config.toml
num_hidden_layers = 25
hidden_size = 320
num_attention_heads = 2
num_key_value_heads = 2
head_dim = 64
intermediate_size = 1280
vocab_size = 4491
hidden_act = "tanh_gelu"
norm = "layernorm"
norm_place = "pre"
norm_eps = 1e-05
positions = "learned"
qk_norm = true
attn_scale = 0.171
bias = "all"
tie_word_embeddings = true
parallel_block = false
init = "normal"
init_std_qkv = 0.0231
init_std_o = 0.00326
init_std_up = 0.0231
init_std_down = 0.00326
optimizer = "muon_variant"
learning_rate = 0.0105
lr_mult_o = 0.611
lr_mult_down = 2.0
beta1 = 0.9
lr_head = 0.00494
warmup_steps = 43
schedule = "wsd"
decay_fraction = 0.929
decay_shape = "sqrt"
final_lr_fraction = 0.0
batch_tokens = [32768, 65536, 98304]
max_seq_len = 1024
doc_mask = true
train_tokens = 372800000
max_steps = 6034
dataset = "wikipedia_en"
MLP neurons of a small language model. Each row is named by its layer, matrix (down: output weights) and neuron, and shows model dimensions 0-159. Each number is 500 + 50 x the weight over its row's rms, rounded and kept within 0 to 999. Numbers have three digits each.
A block is one neuron, or neurons of one layer that tend to fire together. Before each block is what it responds to, as a language model described it from the Wikipedia text at the highest values.

Responds to: Coordinates and "op" fragments
L9.down347:462557478414553492519539503430519531464420439488576460374448488540446461497507616523456596448528555479509461472564595412442503528468554501358489496475428499477487426536526543481473625528534431569497516488480509538589534573579520504582503506541461483444400599474447515527521503487496547414522444454492582485450538507517555579493522509475459515476549515522418571494427530511408503438483508561536555535572560563405539477461500447537374393508541499613537498490517469510639532516562597
L9.down456:436521567427478510488526505537416404402444554446511473529416502500466437491528435483454526526556528382477546608589549462511531473443430436564425433503574504588409558539520486474439530618520440428538569452511420426558429420413547528558513540573538460490500461528516486589534507468480446454510564555460463425514502598458418536495443502549438556470418494476528515560502483548541444541464578403482487538527508451480502493537467443448517500461440525496542545456467536546510468522473382
L9.down617:509565475514508528470496560499544519496611440531576511514517438497524386481583538459556479456483448538479532473504466487534410523525556392401499461481491527521583533504436528479480534520454505511588553497588469532473562437506543552547457400497483604450504540496578402539503473545469439469544603540468475452363533524488561550465500577534537459470563431448401547508468543581472522483510434546481486470430580496534458437447547534530551448552508482460491525507446433413497525536588622
L9.down762:553486571401592548502580538461561512430455445409519496483432520470550567498604509470590460553510403481578497495511448410540537420508470473469404415553500486577455443469521448470510532572464509499472476447503524504532522508428402472492541630396497547455505553610520475538582609463484466517471553469454459517476462483438455560541490501449571497500507499449488532458465466447454533507506587481491558467543500426451512460460487566494458510535361506532530458546576544508563522456469457
L9.down912:420523373464523402542541567452459657456545574396500495524489373493431527586524453426446478430520569523471508486476453426597497530498580456481520552566485468472493536480442459486508489479592473541533467477451464506430514507409543531484396518581504513504413567383553410508375464583473452519601583519475499536481526473527582505471404403406544547533400501439418520498439522518563504588584429561544445586471466513508522503468502589612505444442599540582493484456530561467574498508494491
L9.down982:452560499474571454473486554523582566505469539409435403482495530539509499478551513466528512599556541492556475465487607438521441472518403541452439423509527455447482489488522449442522697431583544473529436396516467492498597436507519477466547505490494417520466480432508406464468483528525573430515504475572547554423473501565551497493582550531430420503500505465531521449487529521425575475487546522459481535497490388516545461581584506467509557486461462520481554495507441510486543496554545
L9.down1186:426505431491483433483515475523461453589558387446580525451424440448496457520464508467507469471552509471538431503469488515518551518436377334461553530575525497598538477425495547417472517562524551525515518460506392534544435539513403458517554505479527510593430508513462456468631578541439508533491612567497507572384517600474599480440442444562449527546584449576480367484513598544505558529591534517477449529505511543536584490488446432554475495561445497486532440484496484495453400483461461
L9.down1244:597462441482500530509470511571441549460460446538580456383476502587524489475531494457472507504582462445503448511514524492592519476521470532603435418471489478496476507514483370449557524495431478439455471645476500565494602463504508565473486471589554541546490578538509442572489589550443551514518461525400498489517461511362539480559365576477551558442468471433491475492558508538485578511491590591484483495553492452448481426443588464480539433585537490536450532465502491521486459483524566

Responds to: Paragraph-opening main verbs
L9.down172:535421532493540505479505577454484458519467488516460549437398431426467434424536509513466474567441516532532445557538452575563523517505428412519495524485562617547539515545430521402631522480428428438426429637501550512485491540516498533492615536448456565472544582548566464465518454514490472542506450481569384453508559473429463511494461571480439603500451515443531562436514468507421529440464438395534474534538541413569518498471472480548451436435419543472532477540457515497553559594526493
L9.down252:633402492485443433538453475425492536380492544598523487486486476545537444549405499591523426465593474617476540526453452417487580495429486428439475449508459409466465503521556503500442378505492516482460527571576510515506492578440480509557458534470538565489529540535410443587410565525474519525490400447558425562508553435439474513490551507461546526482425477572523533515533410466454481482475498460491471566468570489562451501528511489487452439416592460466448588476469491438592472560463517
L9.down698:477472519448534478527522484477574420391503439494388426611521514559521446448525494518350517520372551494465506536474521596478502426504467496520498366512533477505534476451445579504542475534527557589552442553565504511543506545476502487569406461484523576454591519449602382488430463397444507483523394509499378499511548508407473596479520522504557604526470487466518523487464480501490460473567412508574497505510488556513485527462425526619510567430548615529516530407483621501519536606439488
L9.down720:464581512473512395474539482552462462489508485545546511472496498568452473517500523602567398473515490507514427548503527413509491558550460548507483477541441370461594446528443598437420484475396546479462526411544485419446526412465450436412453436483495539508463438489565501551469555487503489546475471470576487472420429561573405467476547521585596544504381503532434523469586572488512417485407451528387473489562512550577504502538450549504474517492458414537483573469500541398476465524502451
L9.down909:538535495574609448545423528440451454524496480438559525457474445483429425491630433532485465510551464462489601507515508531483522407447517473542478600546488542580549500499519440497601604533474435584482543516508514498517533498421420547470521453557454576490408434393447460458504428474480486549571479447476492390408528577509487330495474500614468605520513415513494476462534435549431424428472537505490602548586530490555480427490516542527520481528461465500595474468598576444512556645537467
L9.down1037:493483465442436456536510422571568541540468482571478527495408587451498508590531532455512366505449511510476461467489502472459431549587490483437477477537567472414518425525499519430499555541485537465461428468573517567530425472466455445439515477428531427557498494565522471424511474343583551528492574450498463557468492429551518475486511444473477481579503472551488481445554599518510509509577463489558625571394529393485468597505451502554539454484492532463488397526596540494573540417439498
L9.down1098:440500525476563514522518545520536409513410489500533491559518577478509556450422511392447444459528456487449583483523451519485563469469445503552519377508434467462584637528512465521392398575469595438542481426544517419536552503510485454505567443553497419561538405470467448464517532442477550547473546494549461513559459506490484463570499461522530364527451479555511615582503487397498494476566405540439504489426556525473485533594494519416415544477468484538404480524528501470542587443479575
L9.down1215:488543392526554431533501493551531522575616405443508545531591531567528510382448502535460455528483509459508405581478552486427482448445484493594474505545476500518637415531495515534519503483511477556468527477572487494458477489517528482564414444549662466517548565572447536426512481474500475533491537482486444508517502404541604485508457489507526530482584426528422556516502497474638544397482471491434616489542416394498526521494455437582597511487462585518487562526555556432500481563523483

Responds to: Opening quotes and section breaks
L21.down725:493467501533504509492467480517443483487503499488495493662494522524391600470530540482482466535475455464483469443639464465562462470495491444488414527461579471586555486539439516476528541437476460549586530521446465495514448492479489470486533473452607482466504521512521456518490498538461500471429542588460477464501484477479416444498521508572549609525471523489543481486564471445445566476591478533564494448558573464573489583436533466455476485464339516628478474491493455520490497493489533

Responds to: Post-heading line break
L16.down459:570496550528486438401510482553516499496466514537495494485552500484514451508539493528472529453544566483594507468459425506512474480349569495410495467619493497568388533379433570499479529433520504416511507518508528484464479528585529492505446438584407402442470432533473536486518472603494489561413512566491505445500497490484483587536551498542461527532472547548553413504443473476455447411532506499526434555466501457445553540485463415518479521512417530501519440528506554477504539447413448
L16.down715:506431531499500488553429434459480473479581486522480464538535520483533553652387521461540452445480515486480494433474466472506508557547533489408463476566528581569511503516640459500565500483510513580532520486450489557608588500506499393465537461415485544461516489414420453437502504474467502448498532588532496502431494586507428494612464498503511509530515535508477443466466461498549584508373529424490530510531436531468517476569554492436511508526554511499481456566477598487469518388471479
L16.down898:445439461513497453491541484580556542552591479510565509722508529472453530533468445465423466471547471449578516549565461470491484488585513479512483539467468499554515537532547543467497494487495473483428469552466508508401551424445605495521479583525428535511436421518569506567475480439453461485473451500435421504446457537537490581497576539550494382539405419508569530447541464540570416593490470512488490603504503480493424387483514531480555492528489442499584560506526461551424506471527442
L16.down967:417443462423435511498428489468484506471576471445539496699484417522451518470495510385524465414501503602526496489460444559613424432497502508483442525521441502446489534515567566494476457496427522511494568510416501491533493492544503528564548432461513467394411515487469511522495493625517496550516446529532470446493522525534456540548595552466516479469501500500527483370575574525528475515556479564584494458451510519493522461496508541644496550494582472447514461466595467472498507506575585
L16.down995:465487458649484493545406499496500509496528427569462536668514449550535546499513513430520561454485574506416401448442452496576512557631497500488549494511563561393532462447462592505554503444408492485497490510400565516448515537479490478453401554533379478524470541613487485586463443411567523497513553602501520461553444441437559484543469527485546510528437460481549464542444540474542461461473504538512562524502444484512547486529434510470523501445468526529543569431493416576548603387553560
L16.down1054:510556489485419364503589457565412545402443500491552557574519459486489494513454567464510447446532527550501549545489512449542537505595423442529494478485432592472486544512545510479494507505501373490601512480499392536515494436545510543497503524434516488556438474432424465590564457553516484542449517427405521574525589466495576459485502450507488528539523445410532390477524521522481357400601479508520518479523554458481432565538448547434530505404539476573532506438510468454462615573498425
L16.down1065:478466478547560495430505504467494492548425594504541609446427519441488437583467465463552607453544506469540504479483506511500484544502514478486496452516480445544480435404473481519555506503446587452569498532490524505420531406477489566500512515505546487550513531497519426565495535580514450433539593536473503519451562435453508549516473430536500499492478481451444388425489513511435566511597568541494594512510469425421459470493526552524552426497495393473442517399409499486556524510548563
L16.down1248:420480480481569476561527437552497560449560569580499496522460492459504429568553524557481482499404494513596560631499522466585512508528614439511501484545522545486567508526523503422571497507589547597524497538508427590534554537447440605457460496421438497556525515488480567563401482600468411530547525441500518480412474408479456535467521440435576424411573481569498531487424555411546587538501516523511513479434484521508556425477603418478490511493493463457441494489503432508424509528485527

Responds to: Quotation interiors and headings
L9.down406:569493416553535552526430404548431459529468508524472513600465494518424498518437395392473460519448588478541495493480452543572575562504572519550466550569482497518473585458573476559497586484464414569516505571465538532469428455529486461564439498473499523468575543521508468475511531440475425463532485534524462521528499514533537498477420499554490551514521404510499557482509558446513496521563565488405523500611499495444511551387516500545489502509520494483426377429539448447508521517508502
L9.down595:471508584452505472581587543438534512561426439498492449520521553533393545573505585478542474441505454527551491510575473400439451550449505555505441532492543523571509423538434432513560590436497444462456474503569497429437454558422571532458573541465522588478586515506577485494484555484484356557459508478517492549495377543582466525429384519478551412459445458475557457523505552547451453510469508518465568513536557524525432499507509538554469424446493471470643502539531340564446489586521493
L9.down613:582424506469495507479432488499537414459512537522416553565410512470572463551426584505514460356463550541535514487566391401559528462468540486511536590470452465563512483448507495343462441517516504437531424485469453475528461526488452466496479487439589473536417509499495602501474538512454507527485416456580555486476500424524450506551542455478570475379472497406441492538513448477493547569500541462400498536491589552522463533460536460528454408511586458507514492562522535433497507488528465
L9.down819:522510537502402500583444457543470529534478546491482526447612487467513513492574445417462459443389490496527472507506464601516465503599511495491516479510493535520480537500490517536491490538418445463466594520525524564531498534517462490534541467518446451515575452487551538496457445505467478511570549557514449519561612494506491519504427462538419505583426419551577519482474511462535498394411442454542538568511544508439590535419544529528469507544525588535590492494459507490456445503490488
L9.down848:563542542459459418562530473438480590460434445519529537638558523456535535530494442459585480581440470611479545480529403523496390464554390493467557425482527547519487572522514560578579502482460532432557503616477471459463523518481505538493525505519506424564528464539494483520466526514474423493501565427435491430593506455465444557502520531549563518520482440519525388375543529444492409488516568510481418503497397482489396487459450562520542459427541438552438485467457535490529474562619463
L9.down923:484479511437564442470535520452519412489502420489534467545413507567466469514476556498611551498489451577533545536439463455553462527477587405484492513432477417578529469511417446462529451494467566497515368478514463384524549490489472545455559533497529580503418491426524477563481553516469480473456502520530541535463405515506454469497485463492640530413504540476500506476539519523508475574576519511475570488498451526481422409497458419500519521519525470493429514596523516507533541430513440
L9.down1140:548536443451432472401458516457535448498502491482524558469537517424555523449605587518453552545526601540491371450426472530441524607569417405495461464460503554479520479528501493556533498556416479498507501517454413485514523504550337505446532401468573551520445455618544519519502508460436523477571533510560519445497557594522495428595524486501426502547421522506482469513488516598473500454399523562502514490445508551554492499513529480483404488588460552412400512510544496511522597483501494
L9.down1217:535512529587443513526556465497452507524515434572475461588508508423453536533462601399536448470475489593547507518538533578514576498475453465505473518519518521572500453498500528473504487431424548470597539436501546548500410495568467566526489496487526552415497493497533513455515621485547434452548502369507555535471492585456483509604530508381496564497438568463512557460488451503473432461514560485521505497451498565472527461565480506578539459487448505453491519523474428567575625577458473

Responds to: Word pieces inside quotes
L21.down667:570515481394479439555484551549501531536467572439545471329455535459521587410508460512528559490489470450507527567429439525506513518426470522576509475517437441543529477523466594480459455445475519479591543446489538538417493506425473517499515640511452521459495423522493581526502486443496543478585503555556526497490521423495504528410504506501555537569473512517416580436528445575577439540501515432434505464472481454520511554450469552500514469446574490560561522494533434428362485395474441

Responds to: Section heading closers
L16.down18:480529509447513519507455464568522597485377534504452519479472493562487532535497501502514482594427517517481519422564374505588509501559546497471399499556445543405539428513484544548494557486562429406498459559498459367482498511546545532476520527485566512393568482537563432380512530528451490566472432487463469559531502520506537439505563472504528563514540539537465506535531526476526500555491458470502511458513439519479444432562462545358528573487490541550469415507396496507524473390429464
L16.down108:610509534394488446475547485465436498582436517480466491542561509509401520530452476589515507576548546485441506503472544456504644570527466498470481495552544479424553498509541563465551549560502499433469506509467449454459444416500517494518453444454465515412400453549473399517458553453543512545491474532519509587598503413499438499556399454544609402625491523549479537461505444499559441497530454585484603465506467438557514473548472501490467460594447494516492473526429439483555454476414420
L16.down418:472472447513534542563395540557528544529433518499539497582595503557469475478527485501497468576452477429481559392551461474476525507465570487510553499451466535536450447556547570509488451561508459435467534505465455520542559502490415516460424605569507468552443425465491530516527470447465476452442534459525455455370506410579441553426494410448536404536468535563529427505503445471550441501488548600459526513568446545623463405490508535405465587540418510468483489508524541573553510494464469
L16.down489:452541394526466498530476523605522505504495489474522492578490515490520526445518468564476472525498498449427513492498510508514545454445526449420499451479599553547529643504448480461502509603576538416486515497502532476547470563495489548456382548460519495486582488523532464509589492414524447520449515548511605553476461529495519487468441454413579470458443532432363497430527473480467514511511498522576530558463515535477600418555490458428421597575500514346600561458465533437462458488516483
L16.down637:477477524458560511553490541509626446553489467457523456671471523443450536504521449479577519545509523521508553479373490412431581467475532452513531488580534452582492452564453527443477526428532486418528480547505550425510443576496501561491596490525444496491444541524469418521517547460532505544454499521482490579454476583449513424418505461508508467528582485498554447461465440457503496427487469546624501478575476485498546510445497532476529545449447583455520385542553544470443587547401541
L16.down675:502533543531499509538518492490532490603583426451493528381472521518461507499532420475587509490540500413479408549468547459525500546490474466529622511477529447486529482502612562523542487441523414528441473524557481553516568466465569547493558614484507370502493478428587508508409508568529490517431507640471440525438549491391530560465493483469460559505567512504452506498556482502556548477429410481512494458429581510498509460491412448544555446549423520498486518476481485495377511522515523
L16.down792:439510376481499602536586546467466528516538489517464512532395581461522471530488522544546542490448466473518621418508380489472451545520452589524504530593484469526433550470486514479615512515439495546521481506461555473460534576483557550400526518402459537495418526485436511457557523475401548544526571484442481526518502440456457539518396553437530530480530522457455527479558429486468509546432500451554487518512389428454606444413534575556595453422519455459528477640530573494500522475496474
L16.down1026:490523487490522462566468474519451494493583539476537466428369431518404556494597479481443564505491539464573602523565468471422499510532556557471595533506378417464486569480478533436590533552453512561535464426487524508585563442441495508482546558515517500423453555516563485500594499518547496488493520548515531532462510513535526485459643497501497493558448460517469469600568466466489473468512460495555514463562487511478460516416546450547458449351425518499473413537559429433496525579623487

Responds to: Post-heading line break
L9.down333:580530532491459511467500512500451502507546426434506546498427482464562594584556546429551516454569434550591507456518501514550484456468458510466468529500430436567489387543544519431528490506588523514472572581463509543487499563495410510475415554513410484487437470460434521580423425456435546498491471500535416466540412468522544506397440524543502441551457441551489550513573459526520390503548468491469442501488567509434557515499559372471448489502524438507493568421473533498559559502462498
L9.down623:503516601498511412516523405602507529518460484479464487490438536526501470503622499497495497508481537501578523499546427481572396463444512510482513532540403508572569446528515478490550443543505426403533567535476516546503578390380498472461528567524572556530512477429487582517486527512461468405442433549517476588439522541492535470604514474493403514459492475477460508454547545537526525508512420553499369513540477452508445474466512568542460425464519477538456533591534383501591554463544508
L9.down640:508479414461565458518451420546451545541608502522490531514374582447456503492570488445503485464494527527555551530479484539492594494478528477479452499491500570453472511578379477524483546446513546461409628537485484543547579522521463584424566545432457527539518501465573495535428508533450417503580580565565499544472477477555498522451415428566496534529493552547480524431483488425481524492481440563513445656493550519413506502494444462562497488565550475491450516479558525495521466548466474
L9.down671:473622521549406420446551461536505460500460495591525480455471594547439544575510603490541480490582475454503479432530562550538522523535536504539583578439460399532522626596457389483439523445494511521558532426553538479446567495533437615508487489491532499534568481486431526521500511531501579511417512398474530550575539487545507434522430468449493463538515542559499534549529504455583517434401532451458434505581490517428430539476432413486451470419446386454497525472523596552444519657486521
L9.down717:445413473499498535476429545501503443561528440488512483519426507457508576582518525460511453476493488342494465396542457480507485467497506557560563516337418618566476539454522589519452503438510538498583502504450534557456614425541450494513509506519511534535573514550470483610471478523524490474540492399471536446427525425421450543543562459473554440517455528438424518510415509431415426407566499505466510524521519476425458554525492491469602414491514480490477424432482627508472431512570470
L9.down756:505492530514500458500523443599425524457407435525511492510462458427470476479572400513493522496489490502591501567538502589479575584467461523405562555527478394503486413435466551515460525444528409472454441488538505469559404470514479519507521470466554415543460611562469499448471588445557468538508455466542543498405447516534626485483500606522439491537535555453533546485482455443487538586546502523525518606515478476416519485527505547543517432496541524528549457526411525501441462528523505
L9.down1013:420526512491460502453421469493474365440527540465595454434471501559447429503420548564521537547590523523479518452570558431477454487456448460523544431491533467469404495496593512527502553550527541475502538467467548447547492516506579485468473501531491568441523442509512501463519598463412488404475581486570492500475497494602466424517467398512526566417369526484417410473447493555522484526555625530508497536574557581547429404558482499492548472490576509496530581506558465503569442553462521
L9.down1127:563538480412476464510529438541504557544473560526427462507507559512503456576521539502475477494466355492455539441517556498524563515554494488449446512603395471557443425476433587539530513625424495426450530494503488567504449503536544553490501508414426391537426443471418559516499519495432490421554558409590469488473443504502426538441518372418438510453461451502542546540549487445532420514469498608506531525454504513456447458476512534551512578528533433570524612507484553524488464483523463

Responds to: Verb slot after subject
L16.down345:497481495516493509502561506505444528462537548523583542517476547580518438539508479549553487465448597525430510413507487585545468550459439560501464498504411530459545538435588521530498486534518527457480547430526599448570536496515482429466522506528417494557444530480480601559494519537606572481522486606504483563554527487517543558480468405440501569529466629447547586455464481468413496527506530536505560487523575466465534553530468429418533511463501544482552512393525429456573384406569470
L16.down398:476527474430433537435613525438457471513638463459464543629485531485494390446449477538508510475531454559599509575499436504461428463472593473508487421539558484540469474506557485451407475455515461479546457522590411509495524501501324558439490402393555465545372522590447497503499521542501496605499471489479488462622543546448461545517478398418463562473459460481566442459456569528508489511516535450515476451475496446484463417539424517508556602511500453564554463514484454447525491497496570
L16.down432:515414559496429535606522465470492579518522612482469487600492552485540527444513524465471524490478498503557525516498522570537484526525484546457536488516445531473488452605458490535391556524563574524461567452551462564447469475489507537519555482556448598491506555547496475478341518430563513503546451504532596447539420455492538504521528562495542447528495518512435568419522587550522457468467505467412493538488502576491527576418454500379512521447548441505488593494463483442578498469484422
L16.down604:534441460473553410524482544447475510475534544432459477567520490531554472450553499525534501557492524442511563489609411508493520554518488512502512525501403581494423574543458526540507509530482554563508505536462467514483464526549572555463497539569558484458513425543421560543471443567491557548419498573536586508437461366457399503490510458511586556557483452454596564508574525541431476506463437458461500560562459521470508613462541468429483468481447540457484513530589573524507497466530445
L16.down701:485529471555570468512624504533454578470558594486474486537350592566445571554474496460442452484550511583467556530512529456474505493488542540545512500558420487484499349530496398424542534498406548479484424470521500462476410612427485450447526466492524534513523540467476481437423498482510419522586520521543500557560585449513549561513501534396577524459461521443511457387542534597478539477445525576450482462564496571488553529582450523553447420484527439549494629503506492447507457583482607
L16.down762:502580542445501544473493511561509516503454529546534482644500524492510439588495502475514598481566472430383585509525499429553438570602537417472517397464468584548535493493509531463507569526532548632467450452531534459428404480522451475446425514449533458518435634489491434482461378527441420430571532579532544464510502488486416450510443523409516563475551533469632543520429504479512512513572512472442448503409481480513532486467466486453563519450457531511525523550442447503440532529479437
L16.down959:484521515372466536499496513511568475521484561499448419643489529431518454496472508456428494403444502650544544514563548473438464551578489567507439530515470537509426535570518530482484602460486502463478448481455472488493507446481510453501543539524467514585537556531485542500469555512491456519575523458526438575435630459567508516473498537533433437619369422442569423551456416546524375475444480529531541508541523464540509468451477505499495401532560435552506474482495441508457519480405477
L16.down1260:401539517498509480496541436426406473550488520524552490591574596544480539572411576509611485490510434534538460505467523536502416501408615464455458588446451469543486528447494513545520383505507460467487402560574458492354512586472431541432506585510497578557394488543499474487459469458498499461606461572555484462462629450509486508552501503470470618496514492498455459532468580584569550426498378533520466535545544520461509506487577544519413482518422508533452518508521483489506425404510389